From a checkpoint of a small transformer trained on Wikipedia.
Size: 15 layers, width 512, 16 heads of 32 (4 for keys and values), MLP 768 SwiGLU, 44.3M parameters.
Architecture: rotary positions, no biases in attention or MLP.
MLP neurons of a small language model. Each row is named by its layer, matrix (gate and up: input weights; down: output weights) and neuron, and shows model dimensions 224-319. Each number is 50 + 12 x the weight over its row's rms, rounded and kept within 0 to 99. A neuron's up and down rows have the sign that makes its largest values positive.
After each neuron's rows, "fires in" lists the words (lower case) most often at its 100 highest values on Wikipedia text that the model never trained on.

L11.gate422:38 28 55 50 59 44 69 38 45 49 38 44 48 58 52 44 46 66 48 67 17 64 41 40 43 59 49 63 64 62 49 46 47 41 38 33 32 44 24 49 50 46 54 58 41 58 48 16 53 55 38 65 32 48 43 51 65 53 52 59 44 36 58 40 76 69 69 45 41 52 61 52 51 66 66 55 41 51 14 37 67 45 70 64 56 44 64 42 38 43 44 63 52 43 53 57
L11.up422:50 64 38 35 63 42 52 59 38 46 42 44 44 77 55 51 60 53 35 46 38 47 57 37 44 45 52 53 43 41 31 38 60 40 52 57 61 43 60 38 40 60 43 74 37 39 52 65 48 39 70 71 49 55 41 31 43 69 29 14 38 59 44 59 47 53 61 32 46 70 42 55 45 54 53 72 53 40 45 52 48 71 46 60 44 38 49 35 52 24 35 30 30 56 52 48
L11.down422:49 49 50 51 28 56 41 46 38 66 56 51 44 35 46 69 34 51 56 51 43 40 29 42 54 75 37 40 62 54 33 35 46 66 59 52 33 47 32 41 46 54 70 67 51 51 40 49 54 45 43 52 58 67 65 53 50 41 57 47 47 44 55 39 72 49 26 75 43 38 36 59 36 44 56 39 41 48 46 55 42 45 50 78 48 48 40 54 46 49 77 44 73 50 48 49
fires in: "is", "are"

L4.gate501:37 55 40 53 40 39 46 46 58 39 60 50 33 72 24 43 62 36 63 56 59 58 71 48 43 55 35 63 31 59 56 57 51 53 49 48 41 33 40 57 55 60 63 60 63 61 45 46 54 52 48 48 57 43 49 52 52 24 64 64 57 44 53 76 66 20 52 43 50 80 46 61 47 62 59 55 66 31 60 29 49 43 39 74 56 41 55 44 33 69 41 44 47 50 32 38
L4.up501:55 46 33 47 58 37 49 44 42 51 52 52 28 54 55 63 59 47 36 76 35 41 57 45 49 53 22 44 31 48 61 55 64 52 41 57 63 34 35 38 48 40 70 47 69 67 50 26 42 60 81 51 41 38 46 60 59 32 37 39 66 24 33 39 49 55 57 49 74 78 22 47 45 57 51 55 59 68 58 49 65 29 47 50 38 41 40 58 53 45 27 76 45 33 45 55
L4.down501:45 51 55 42 49 29 39 65 38 71 53 46 50 73 49 61 50 33 66 55 63 31 69 44 52 56 40 69 60 51 70 65 43 51 64 40 49 57 29 53 53 63 45 35 52 32 36 54 47 44 52 50 33 59 47 56 67 57 53 48 52 67 49 54 37 67 30 43 59 45 39 61 64 95 36 64 12 52 62 56 51 55 39 62 57 54 96 35 49 48 35 64 59 43 62 50
fires in: "state", "ncl", "division", "sc", "league", "oclc"

L5.gate762:68 61 54 48 55 56 52 58 20 37 22 42 53 26 62 36 80 41 66 41 58 46 69 55 46 28 45 77 49 27 64 56 28 50 62 39 52 42 19 64 54 41 38 62 37 42 44 45 53 61 31 67 47 47 54 56 41 50 38 50 43 45 58 59 48 42 52 61 58 45 65 69 56 56 70 45 64 34 69 52 35 49 40 53 46 50 66 63 47 41 51 83 45 49 61 58
L5.up762:68 60 58 44 45 55 65 52 41 43 45 53 47 57 58 50 64 45 66 27 63 30 57 67 42 53 52 68 49 58 47 49 48 54 77 57 69 55 35 53 56 51 52 68 45 47 35 50 42 63 57 71 36 63 63 53 43 60 40 51 31 39 51 45 39 25 48 48 43 61 37 54 52 47 56 53 45 52 54 37 47 55 52 40 48 44 92 52 49 61 47 63 34 36 34 77
L5.down762:52 37 56 42 75 35 38 46 61 40 36 42 48 40 46 47 43 70 48 78 31 56 36 48 63 30 47 45 47 60 60 43 45 50 48 60 42 36 59 43 29 46 40 38 51 54 53 36 55 26 59 47 60 50 41 42 51 56 54 34 56 49 67 55 46 66 56 50 45 43 66 73 58 94 68 52 49 50 30 68 66 40 49 54 57 54 33 49 49 62 56 37 59 65 59 43
fires in: "its", "it", "s", "the", "this"

L6.gate523:39 57 60 46 53 43 41 53 63 71 60 44 33 61 61 54 70 49 52 58 58 70 45 58 43 54 67 59 37 27 74 54 44 63 46 64 53 39 46 24 52 42 45 62 50 58 57 50 40 34 64 55 58 64 41 47 62 60 55 57 62 47 46 57 33 51 76 46 56 38 67 56 30 54 57 52 50 47 52 53 46 58 41 40 23 53 62 72 76 65 57 48 67 34 57 44
L6.up523:51 43 52 62 38 60 42 60 50 59 70 49 62 56 36 58 60 45 42 49 45 61 49 36 40 44 49 63 42 23 64 63 53 36 53 45 27 21 38 40 52 45 59 34 56 44 60 29 49 48 49 37 53 33 22 68 40 50 54 56 60 54 40 51 65 52 52 43 51 39 61 39 43 17 40 45 44 67 44 40 38 48 64 51 35 45 35 74 43 72 62 61 81 34 66 43
L6.down523:49 54 64 57 61 47 48 38 51 46 58 49 41 51 52 42 78 59 31 48 36 68 46 55 58 57 58 41 64 27 43 41 51 40 39 61 48 71 65 50 51 22 47 51 35 56 62 67 59 35 58 40 53 64 49 61 49 39 62 56 48 58 68 44 37 38 52 44 52 48 38 55 41 99 56 61 40 54 42 63 81 54 44 55 64 53 72 55 67 56 55 52 49 67 44 57
fires in: "with", "to"

L2.gate193:51 56 58 43 42 54 46 49 58 53 45 47 51 48 68 27 42 37 66 51 86 37 33 54 46 56 47 58 61 57 59 31 63 48 51 49 43 61 34 27 58 48 23 44 47 46 65 45 67 69 40 28 35 75 56 52 30 33 55 45 60 65 42 58 57 79 56 48 73 48 63 51 53 39 53 77 43 52 43 49 45 66 55 63 66 36 57 28 54 56 40 47 59 47 41 67
L2.up193:59 58 29 37 52 61 27 47 46 46 66 28 44 44 50 58 66 55 60 52 61 40 67 45 48 54 50 67 42 45 62 54 59 43 53 77 41 60 61 53 56 58 48 52 55 50 60 45 20 59 61 59 56 60 66 45 23 56 60 26 50 58 50 61 68 61 52 48 40 55 52 47 44 55 45 68 48 53 53 49 45 62 42 45 57 33 49 42 50 54 58 68 48 55 32 50
L2.down193:52 36 59 44 47 41 30 60 70 54 38 39 42 37 43 36 58 48 50 39 31 62 64 66 57 53 25 66 36 60 33 64 33 44 71 48 57 55 69 50 51 48 45 65 50 49 34 56 37 54 46 34 37 58 70 30 50 70 33 51 59 45 37 64 34 61 56 43 28 46 45 51 53 52 58 73 45 44 61 52 55 31 51 60 52 67 55 68 24 84 50 59 38 43 51 12
fires in: "stage", "february", "number", "season", "early", "game"

L9.gate690:51 49 56 40 60 45 34 45 47 61 52 48 58 48 29 39 40 39 47 55 61 27 53 51 60 69 69 53 63 49 29 59 59 63 60 34 60 59 55 59 48 86 52 63 48 65 41 28 63 46 42 52 39 68 48 66 71 52 54 47 36 72 54 37 64 47 45 65 73 71 67 57 28 53 71 61 48 38 51 38 60 72 41 75 51 49 52 54 42 26 73 40 19 80 47 33
L9.up690:60 53 43 52 56 35 51 40 59 35 63 47 51 52 69 36 25 52 61 42 54 33 59 48 57 53 60 46 45 47 69 33 40 63 26 60 57 42 60 58 36 71 42 80 49 64 44 43 39 90 36 63 32 52 16 59 67 44 33 55 38 62 60 55 44 44 38 44 46 72 65 65 37 44 69 41 43 60 64 48 44 62 52 62 52 65 64 36 69 45 64 71 22 39 61 67
L9.down690:52 74 31 51 45 73 66 56 44 33 46 39 53 56 53 28 59 53 48 66 40 28 46 46 59 44 55 67 51 65 73 73 45 44 35 49 57 43 54 42 47 40 58 47 42 61 40 63 50 54 30 58 40 53 49 47 31 32 33 43 67 39 33 55 55 63 83 54 42 61 42 67 66 56 33 34 47 46 38 33 25 53 36 56 53 51 47 51 45 53 40 64 57 40 47 79
fires in: "to", "was", "not", "t", "would"

L9.gate253:72 28 60 42 63 42 65 50 29 35 27 34 58 41 56 53 50 36 68 39 57 32 62 51 60 45 48 50 55 60 34 35 36 36 52 32 52 55 47 50 61 52 58 55 69 58 46 35 57 55 63 47 47 42 54 48 62 55 46 36 66 35 36 31 55 35 47 70 61 41 44 46 53 39 31 45 66 40 39 37 47 52 37 44 41 36 77 38 46 68 66 60 34 42 42 60
L9.up253:49 52 65 31 52 53 35 75 29 29 34 55 54 56 74 53 67 57 51 33 52 50 38 37 61 57 43 48 70 51 24 45 38 63 63 35 32 40 63 48 45 34 36 59 59 44 46 40 45 70 59 58 42 60 52 65 58 70 57 53 73 32 50 33 51 56 42 88 53 51 50 50 60 50 35 45 36 34 44 43 56 60 33 66 40 45 64 36 41 71 70 57 30 43 54 59
L9.down253:53 55 68 62 47 29 61 64 55 54 70 51 34 37 46 52 45 36 46 63 52 30 55 29 62 67 61 54 52 37 32 61 46 37 66 39 53 49 39 54 49 38 51 19 60 60 39 31 43 58 66 73 51 52 34 47 41 67 40 47 65 39 41 36 47 26 56 62 57 49 51 49 46 40 72 52 42 64 47 43 77 50 47 46 34 72 58 51 65 81 58 53 43 57 51 42
fires in: "the", "its", "s"

L9.gate562:59 50 50 60 48 54 74 68 67 36 56 61 60 46 43 56 59 56 35 22 45 42 45 39 57 31 52 47 53 32 32 39 41 34 72 50 63 58 49 42 41 48 52 52 36 43 52 52 42 43 55 64 59 50 33 57 54 30 59 44 47 25 58 61 40 66 47 45 25 51 17 54 46 46 65 45 39 40 35 60 57 43 54 49 37 46 41 27 57 46 49 47 64 71 24 58
L9.up562:55 46 52 45 43 70 54 53 56 43 37 54 66 55 52 79 61 70 64 52 54 45 35 27 74 36 51 30 76 45 35 37 39 18 43 64 70 52 91 52 63 53 47 50 51 54 57 61 50 47 52 54 55 64 62 75 63 32 50 65 45 34 64 38 56 38 66 42 33 64 50 72 71 44 46 44 37 26 46 66 29 62 42 38 39 45 61 59 59 55 50 45 54 71 47 44
L9.down562:63 55 46 60 61 52 45 69 85 53 73 46 48 35 40 30 39 45 57 59 36 26 39 60 50 33 49 37 52 66 44 47 58 50 37 36 63 50 29 60 58 49 53 70 26 66 48 54 41 63 53 61 55 34 48 68 49 34 60 55 49 61 76 46 35 34 33 70 54 28 52 47 45 37 63 61 52 43 38 27 60 70 66 72 55 60 53 51 57 63 47 49 47 62 32 46
fires in: "s", "life", "medal", "history", "treatment", "songwriting"

L2.gate323:58 48 38 27 42 73 69 46 37 47 57 55 87 57 63 63 43 41 57 70 69 74 55 51 48 42 65 59 44 51 52 50 40 68 55 43 27 37 57 34 59 50 48 51 40 55 42 51 49 37 39 36 47 58 93 62 46 51 82 32 70 56 30 56 46 70 59 48 61 58 57 54 59 52 26 67 54 53 60 57 48 45 47 55 57 43 51 55 40 54 45 39 55 47 57 49
L2.up323:53 48 48 42 38 58 52 56 21 48 41 53 65 45 55 73 46 36 57 42 60 65 62 54 48 46 75 58 26 61 49 59 38 62 31 43 28 42 57 36 69 44 48 35 46 61 48 47 48 40 39 54 40 75 81 52 48 50 81 41 53 42 53 37 48 71 63 30 47 60 35 55 53 41 39 57 62 56 50 67 41 44 60 53 52 49 54 61 38 41 27 24 41 45 52 50
L2.down323:60 70 53 37 32 57 70 62 25 65 54 42 60 25 41 58 58 39 42 79 50 77 69 41 38 52 52 61 49 72 39 56 30 57 62 41 41 55 30 40 54 34 44 45 41 50 44 44 42 27 49 36 43 57 85 48 67 66 56 31 57 48 42 41 47 42 54 50 47 30 49 52 55 85 36 57 49 51 69 49 55 46 44 67 36 28 80 59 54 47 36 45 74 48 67 54
fires in: "opening", "second", "first", "third", "open"

L4.gate164:45 31 41 51 43 53 51 47 52 56 41 67 62 47 33 69 54 59 56 40 38 67 69 43 57 66 86 60 39 48 60 56 54 52 39 55 43 53 52 33 57 48 54 58 44 59 26 47 38 48 45 47 40 50 32 42 57 61 46 35 38 47 31 52 57 45 50 55 48 39 54 70 58 45 42 45 35 35 44 47 58 62 22 57 57 29 53 44 49 35 30 58 54 48 55 42
L4.up164:51 46 42 61 32 52 58 44 56 51 64 64 64 48 27 59 49 75 56 61 49 74 51 41 53 62 57 31 45 44 48 60 49 50 37 39 34 64 40 48 45 66 58 54 37 48 17 64 57 43 51 47 32 44 35 50 44 53 39 38 49 50 39 58 53 36 52 50 47 37 50 60 45 50 47 50 44 34 59 58 57 66 30 72 57 28 51 34 38 33 35 41 58 38 51 30
L4.down164:56 57 45 31 60 53 46 56 68 48 50 63 31 31 72 46 87 80 44 44 46 62 52 50 43 55 47 56 62 40 55 58 36 45 61 39 57 47 45 30 42 41 49 49 58 69 28 36 55 55 42 44 51 47 53 44 29 49 35 62 59 35 72 60 57 56 31 47 49 43 61 36 51 69 52 42 38 58 53 55 60 41 54 56 29 37 49 45 74 45 59 65 49 41 56 56
fires in: "two", "three", "eight", "five", "free", "six"

L9.gate91:51 69 51 52 42 32 45 59 18 65 57 74 55 53 46 31 50 36 52 59 41 58 38 53 35 54 18 46 61 40 49 37 53 57 17 50 41 54 47 28 49 38 46 63 65 68 65 39 45 45 63 59 50 44 54 34 55 47 63 44 69 63 49 80 48 54 39 46 65 55 22 54 43 55 40 33 54 57 20 32 58 62 51 46 51 55 31 44 63 56 43 50 51 39 47 45
L9.up91:48 42 37 43 68 34 45 46 37 34 71 78 50 58 59 31 53 51 59 52 24 33 55 59 69 68 46 31 62 58 44 56 51 49 47 52 34 48 52 31 46 36 50 48 67 53 49 52 68 59 48 44 65 71 56 65 68 43 50 53 47 53 45 56 71 56 35 72 63 38 35 51 38 33 50 46 67 52 42 46 68 58 47 61 45 64 54 48 46 41 27 35 63 65 50 32
L9.down91:61 46 66 48 48 49 27 44 52 81 50 46 50 45 52 43 50 40 26 46 68 35 47 43 65 44 37 56 33 55 43 63 50 66 32 61 48 61 50 50 50 53 48 10 54 36 44 43 47 48 41 40 45 47 42 63 49 41 65 71 38 59 39 56 64 39 38 54 47 35 48 31 72 99 70 49 33 34 35 62 60 58 47 69 35 52 41 52 41 58 40 48 47 44 33 47
fires in: "as", "and", "of", "or"

L2.gate523:43 44 52 53 53 56 55 60 55 28 56 43 45 55 67 65 43 51 63 60 30 77 62 78 48 49 51 59 42 71 56 52 46 34 31 45 31 73 33 61 63 52 52 50 41 71 44 59 82 55 55 49 80 51 62 45 15 50 30 42 50 37 52 49 47 46 53 63 46 47 65 69 47 43 56 42 47 61 58 51 45 59 40 51 21 34 51 42 49 44 40 63 63 42 33 63
L2.up523:55 45 27 48 72 64 62 66 68 28 66 37 62 52 63 59 41 47 41 72 38 58 70 58 44 43 38 50 47 62 70 63 46 39 40 55 34 54 34 53 44 31 42 51 33 48 36 64 53 44 43 49 71 45 58 38 21 50 42 44 40 45 51 63 44 34 51 49 65 43 77 59 32 46 52 57 43 58 56 55 34 74 54 57 33 41 43 46 61 49 46 55 69 59 38 74
L2.down523:55 49 51 36 89 53 54 63 31 60 55 62 57 39 47 49 77 60 57 35 43 58 67 25 57 62 55 47 73 42 62 45 47 46 64 55 34 42 53 47 39 39 46 53 52 55 52 39 52 33 65 58 43 68 67 47 51 70 49 64 52 60 36 60 59 61 52 70 49 27 45 38 55 82 55 51 40 54 75 54 54 27 50 53 51 50 60 42 48 46 73 43 47 46 58 52
fires in: "three", "four", "two", "six", "five", "seven"

L9.gate556:71 30 64 54 59 42 64 34 61 45 43 46 40 75 28 78 45 42 55 60 63 40 21 50 36 45 57 32 47 65 55 53 50 74 58 78 54 55 56 39 57 48 49 53 59 37 42 59 66 58 35 64 51 46 47 52 63 29 34 65 49 80 53 71 56 73 39 52 44 80 64 76 62 79 31 57 51 27 66 68 72 36 59 50 75 40 27 54 52 70 53 44 43 46 49 40
L9.up556:57 52 67 38 53 42 50 45 34 35 74 39 28 65 50 67 65 30 63 56 64 52 53 60 43 48 52 49 54 52 37 29 62 60 45 53 37 48 41 52 42 66 63 33 32 46 37 24 44 50 39 58 65 69 66 55 60 38 45 60 65 42 67 38 45 47 51 65 37 54 78 45 49 58 56 46 56 39 43 00 40 28 66 65 09 53 57 54 57 59 42 46 53 68 35 43
L9.down556:41 59 39 63 57 56 53 42 70 28 29 54 51 62 45 41 64 41 72 19 63 55 57 42 24 54 47 56 43 36 56 45 73 54 78 61 61 23 39 61 34 50 18 68 81 29 42 51 57 52 64 33 51 42 40 43 56 53 42 34 50 44 42 58 71 66 36 64 74 78 64 40 35 70 50 49 41 35 52 56 52 64 45 54 44 55 50 46 27 27 56 47 41 52 49 42
fires in: "was", "is", "years", "the"

L2.gate697:46 45 76 36 40 45 63 66 62 51 58 44 41 60 47 47 44 51 68 41 42 30 65 38 50 40 48 60 39 36 58 57 64 54 58 48 57 39 77 67 67 64 27 59 57 59 66 30 59 60 68 62 53 57 56 62 77 63 40 67 51 61 59 50 34 52 51 59 57 55 41 47 68 41 36 47 47 49 64 42 63 32 54 77 35 51 44 44 53 64 59 42 64 45 68 71
L2.up697:59 52 62 61 53 33 69 50 66 55 41 31 58 49 55 29 58 56 64 55 36 57 68 30 55 56 50 54 37 49 52 56 49 32 45 51 62 33 63 40 54 50 42 52 29 55 70 33 34 61 45 39 46 57 40 54 74 52 53 55 52 51 34 58 31 54 58 47 55 60 49 51 56 60 64 45 48 50 52 49 49 45 62 76 49 47 45 40 57 56 55 39 47 57 49 69
L2.down697:54 58 47 69 58 46 82 57 42 44 32 53 54 41 59 30 46 59 63 45 53 52 47 40 55 41 36 49 36 74 55 64 31 26 49 50 49 44 60 39 46 41 52 34 32 34 46 42 46 44 35 30 54 49 63 44 57 40 68 52 58 43 36 51 44 49 65 37 67 52 52 64 41 44 49 57 43 56 44 55 32 44 49 52 60 60 61 53 53 57 37 56 34 60 58 61
fires in: "record", "this", "working", "mixed", "executive", "songwriting"

L11.gate404:45 43 59 35 68 68 25 74 41 46 56 59 43 45 41 48 26 45 48 60 49 50 72 22 41 53 66 33 64 66 54 83 70 62 43 66 52 45 56 72 43 29 17 45 70 34 46 41 65 41 63 56 49 74 62 35 57 40 47 45 40 62 37 54 53 36 48 64 58 60 66 54 31 50 41 54 45 58 37 44 39 67 42 43 44 65 46 56 42 55 51 38 67 61 49 45
L11.up404:63 76 81 37 64 55 39 24 49 35 46 51 58 55 40 60 70 42 33 91 52 47 70 44 47 59 60 44 54 48 70 39 64 63 51 40 57 54 59 48 45 52 45 59 69 36 55 41 67 29 49 40 23 48 48 53 53 45 43 36 32 66 46 64 46 51 71 41 48 70 66 62 45 39 49 64 36 59 54 47 43 48 49 58 58 56 48 38 60 72 49 41 54 34 54 51
L11.down404:46 56 52 65 45 39 29 48 39 43 47 50 37 28 53 69 59 50 48 53 39 45 57 48 41 50 39 59 45 55 34 62 57 39 51 52 35 55 51 41 38 47 59 53 41 49 41 53 65 44 75 45 37 67 61 40 67 70 38 54 46 57 67 54 57 75 61 72 56 69 32 47 49 76 49 31 58 57 65 56 48 54 28 43 37 71 52 61 60 45 46 45 48 58 48 46
fires in: "can", "to", "do"

L2.gate104:47 58 37 44 37 50 49 56 39 47 50 38 50 40 66 54 44 55 51 54 58 39 37 33 75 57 62 52 60 58 46 52 43 45 47 41 64 58 52 50 55 49 47 78 48 41 66 27 40 38 45 73 51 63 50 54 42 60 53 44 51 43 66 49 56 54 74 55 66 52 58 31 71 30 61 66 52 60 53 53 65 32 76 59 47 43 47 59 46 46 60 40 52 53 53 40
L2.up104:54 46 52 53 46 41 52 70 59 64 52 51 56 57 42 46 64 39 54 26 46 49 54 59 47 35 56 55 56 47 38 38 60 57 55 60 43 39 55 23 48 56 50 45 50 56 28 47 47 41 59 61 54 49 77 45 57 47 50 60 44 45 20 60 44 38 35 22 52 60 44 55 53 45 27 51 49 53 70 59 43 60 51 40 48 51 72 35 23 53 48 60 59 39 57 59
L2.down104:48 47 54 40 63 30 59 82 51 64 59 50 66 48 57 35 51 55 41 61 51 53 42 54 27 58 83 50 65 55 50 49 56 60 64 41 52 32 37 38 49 57 62 65 35 68 33 60 52 44 44 31 64 33 52 53 41 54 48 67 47 39 26 53 42 54 47 36 48 68 58 54 53 63 44 32 53 46 53 59 46 38 40 47 41 43 64 47 53 55 46 55 64 71 73 81
fires in: "one", "two", "first", "three", "third"

L8.gate656:34 40 63 61 50 66 52 48 75 53 59 46 54 43 38 57 51 32 58 59 62 46 40 51 47 52 42 37 63 42 32 47 37 46 45 44 59 41 51 32 45 43 64 43 49 35 54 46 60 52 51 60 41 63 42 33 46 47 66 66 41 80 63 78 32 37 65 61 64 36 29 60 54 55 46 56 76 43 38 48 44 65 54 58 66 54 19 51 42 64 39 60 53 42 35 49
L8.up656:59 41 48 57 56 59 34 35 54 43 52 56 35 51 53 83 41 53 55 50 62 56 66 47 29 40 39 54 44 49 65 26 80 52 52 69 29 59 54 49 49 48 47 43 47 74 56 41 69 47 46 40 58 61 28 49 65 54 48 62 47 47 71 47 68 79 61 46 49 62 42 37 48 35 65 51 69 69 53 43 45 46 48 33 51 80 49 48 53 65 54 38 47 27 30 58
L8.down656:55 32 57 37 45 57 55 69 31 71 38 55 58 57 44 41 24 56 45 48 51 71 61 44 48 38 46 49 61 39 57 53 49 67 48 49 40 48 66 54 34 18 53 54 46 61 79 66 57 40 48 46 34 71 45 67 63 53 53 40 57 55 49 67 42 65 47 61 53 45 32 48 30 58 40 51 43 53 35 45 42 53 47 56 39 45 71 58 67 66 47 60 49 30 78 48
fires in: "to", "and", "season", "left", "08"

L9.gate699:59 38 29 47 34 50 45 63 52 75 45 63 51 48 43 40 44 59 68 69 41 41 49 58 40 51 19 47 45 46 54 43 49 40 79 66 34 26 54 55 32 41 43 74 26 40 29 70 46 29 47 32 26 39 50 47 46 62 54 33 57 38 50 59 59 46 58 56 42 47 56 61 60 54 53 51 62 60 51 70 26 70 51 56 68 42 66 49 58 44 51 55 49 54 33 62
L9.up699:44 61 67 49 50 66 57 50 29 70 42 49 38 59 69 83 54 63 78 50 52 58 41 36 46 65 50 39 74 53 68 50 56 40 55 50 62 54 62 50 44 50 41 64 58 48 35 54 30 63 73 45 61 57 48 53 60 78 47 42 54 65 52 54 44 37 61 62 66 43 63 62 46 58 30 44 41 51 70 41 44 56 50 48 53 68 66 42 44 45 58 52 51 70 47 56
L9.down699:58 60 60 58 45 45 46 28 53 59 38 62 75 64 55 41 54 38 43 40 33 35 69 45 54 29 29 48 44 50 36 48 63 40 48 61 39 50 38 30 39 53 59 42 61 45 63 38 67 25 55 44 30 45 47 37 46 55 42 64 47 30 67 61 47 51 60 42 61 27 51 33 47 62 52 40 31 64 56 56 56 48 58 44 63 42 57 45 72 39 56 46 42 42 37 51
fires in: "his", "during", "s", "of", "its"

L2.gate759:48 57 56 41 70 47 56 65 54 65 63 50 52 46 56 65 60 39 53 68 65 54 72 48 40 57 67 52 61 67 43 74 39 42 48 49 70 72 29 48 46 57 56 30 41 43 55 47 49 57 69 52 59 51 40 64 61 37 33 58 51 54 43 60 40 60 48 47 49 63 42 51 47 60 57 54 35 45 58 24 41 80 49 69 38 63 64 62 48 46 48 57 34 42 50 53
L2.up759:60 58 43 39 74 45 33 54 53 45 59 45 48 56 51 83 46 57 58 68 63 46 63 42 54 49 42 38 30 77 46 50 51 47 34 43 67 61 51 54 59 39 56 37 45 47 37 50 54 43 56 62 48 58 38 63 53 26 46 51 55 58 49 67 64 58 42 44 43 74 25 64 63 50 54 50 35 69 40 33 52 62 69 42 62 49 46 65 46 61 59 32 55 56 46 49
L2.down759:49 30 43 36 53 34 40 32 50 59 55 55 35 54 33 31 56 60 58 35 37 47 26 69 73 49 30 57 44 45 46 33 57 65 69 51 55 30 43 58 54 46 48 66 48 47 49 53 66 66 37 52 49 39 70 41 41 59 69 41 51 51 72 54 40 55 45 45 76 52 57 19 54 39 36 56 30 65 49 58 72 52 56 55 64 45 24 45 47 63 53 50 55 29 52 47
fires in: "season", "goupy", "department", "family", "center", "year"

L3.gate571:54 52 67 48 60 40 53 57 26 37 62 62 73 64 45 63 47 28 60 37 44 46 45 73 71 28 46 52 49 61 45 35 43 39 20 53 71 29 39 53 34 63 40 54 30 46 50 35 52 34 58 51 53 40 65 21 53 56 66 53 42 74 33 79 81 55 52 57 47 44 42 49 69 64 45 46 30 60 41 40 66 41 38 88 50 77 56 44 50 61 50 39 52 78 43 48
L3.up571:80 56 52 70 31 44 39 42 41 59 57 51 54 42 45 69 36 53 47 54 57 55 54 60 37 63 36 50 52 61 43 38 54 46 19 49 49 46 52 37 44 48 53 73 64 29 39 38 35 28 43 45 38 68 52 69 49 67 39 10 53 52 41 67 65 67 65 37 44 78 49 45 35 69 55 59 55 24 58 60 25 51 28 55 65 45 58 60 21 35 44 37 32 66 46 52
L3.down571:47 62 72 38 78 42 57 50 44 40 62 54 69 62 49 44 59 32 59 47 41 47 56 65 79 52 50 41 62 55 56 41 60 50 61 50 58 56 48 46 39 47 42 63 36 49 57 42 62 60 57 56 57 23 59 28 50 46 55 79 50 63 45 54 42 51 45 57 41 27 49 55 73 78 43 44 39 76 45 47 73 54 47 57 39 55 59 44 66 71 69 57 52 65 52 48
fires in: "season", "campaign", "game", "work", "album"

L8.gate297:43 80 38 39 41 36 65 47 40 40 70 72 56 53 28 49 81 60 66 49 43 52 22 40 41 68 23 55 60 70 51 55 40 58 27 59 45 45 64 57 61 46 67 54 41 47 58 38 66 42 43 53 26 43 22 47 44 15 50 24 43 47 54 35 87 64 63 46 66 49 64 47 36 58 43 43 37 52 33 39 67 63 43 74 60 34 46 46 59 46 45 48 41 56 64 44
L8.up297:41 41 27 26 54 36 45 30 34 46 28 55 62 50 69 32 33 46 55 58 65 43 59 43 49 44 43 62 53 28 45 58 51 61 69 49 41 36 57 46 36 39 43 59 53 65 50 80 50 53 54 56 57 59 55 60 68 61 43 49 65 44 52 44 57 52 42 55 67 38 50 74 66 73 58 55 46 35 43 54 62 33 54 52 49 61 38 46 37 40 46 50 59 45 23 61
L8.down297:40 54 63 50 67 76 70 43 44 48 72 34 43 65 42 51 83 57 51 35 40 61 31 56 16 42 18 48 47 43 41 41 53 23 25 65 58 56 49 52 58 54 38 43 52 50 62 50 56 42 65 58 56 57 47 76 56 39 50 30 40 48 62 37 75 52 64 36 50 59 54 66 54 55 44 41 52 70 58 24 56 59 45 50 66 51 49 50 64 51 58 43 51 62 70 46
fires in: "be", "been", "was", "not", "finished", "t"

L6.gate720:64 75 17 58 55 32 45 44 67 52 66 69 53 46 46 58 39 42 55 26 43 40 70 36 45 46 54 37 61 57 31 49 27 55 34 36 27 36 58 41 63 39 46 41 53 46 48 65 37 42 33 63 60 53 36 57 51 65 55 51 33 25 51 65 44 56 43 43 50 42 57 32 54 68 75 34 42 20 19 36 60 45 62 48 46 53 71 55 41 63 45 70 37 40 40 74
L6.up720:54 41 29 31 73 52 75 30 49 50 52 45 72 60 65 48 62 38 47 48 46 50 59 27 56 50 43 52 65 57 50 57 67 53 51 51 61 58 50 54 35 54 70 38 37 62 63 45 55 49 56 58 47 55 52 54 69 51 66 37 53 52 49 46 50 52 57 58 57 42 54 61 61 54 54 25 49 47 58 57 45 61 58 40 70 46 41 64 43 57 28 47 35 19 33 75
L6.down720:54 50 56 74 59 59 26 48 43 41 65 44 26 44 36 50 50 33 43 45 69 66 38 68 64 37 48 36 57 45 27 45 34 44 41 49 32 54 61 38 51 40 44 36 68 47 48 53 41 54 49 54 43 40 38 48 41 61 53 60 72 30 50 42 65 29 44 41 50 68 51 65 39 37 63 69 40 27 32 42 54 37 28 54 39 57 45 67 49 74 57 88 55 60 41 42
fires in: "of", "one", "ast", "as", "addition", "via"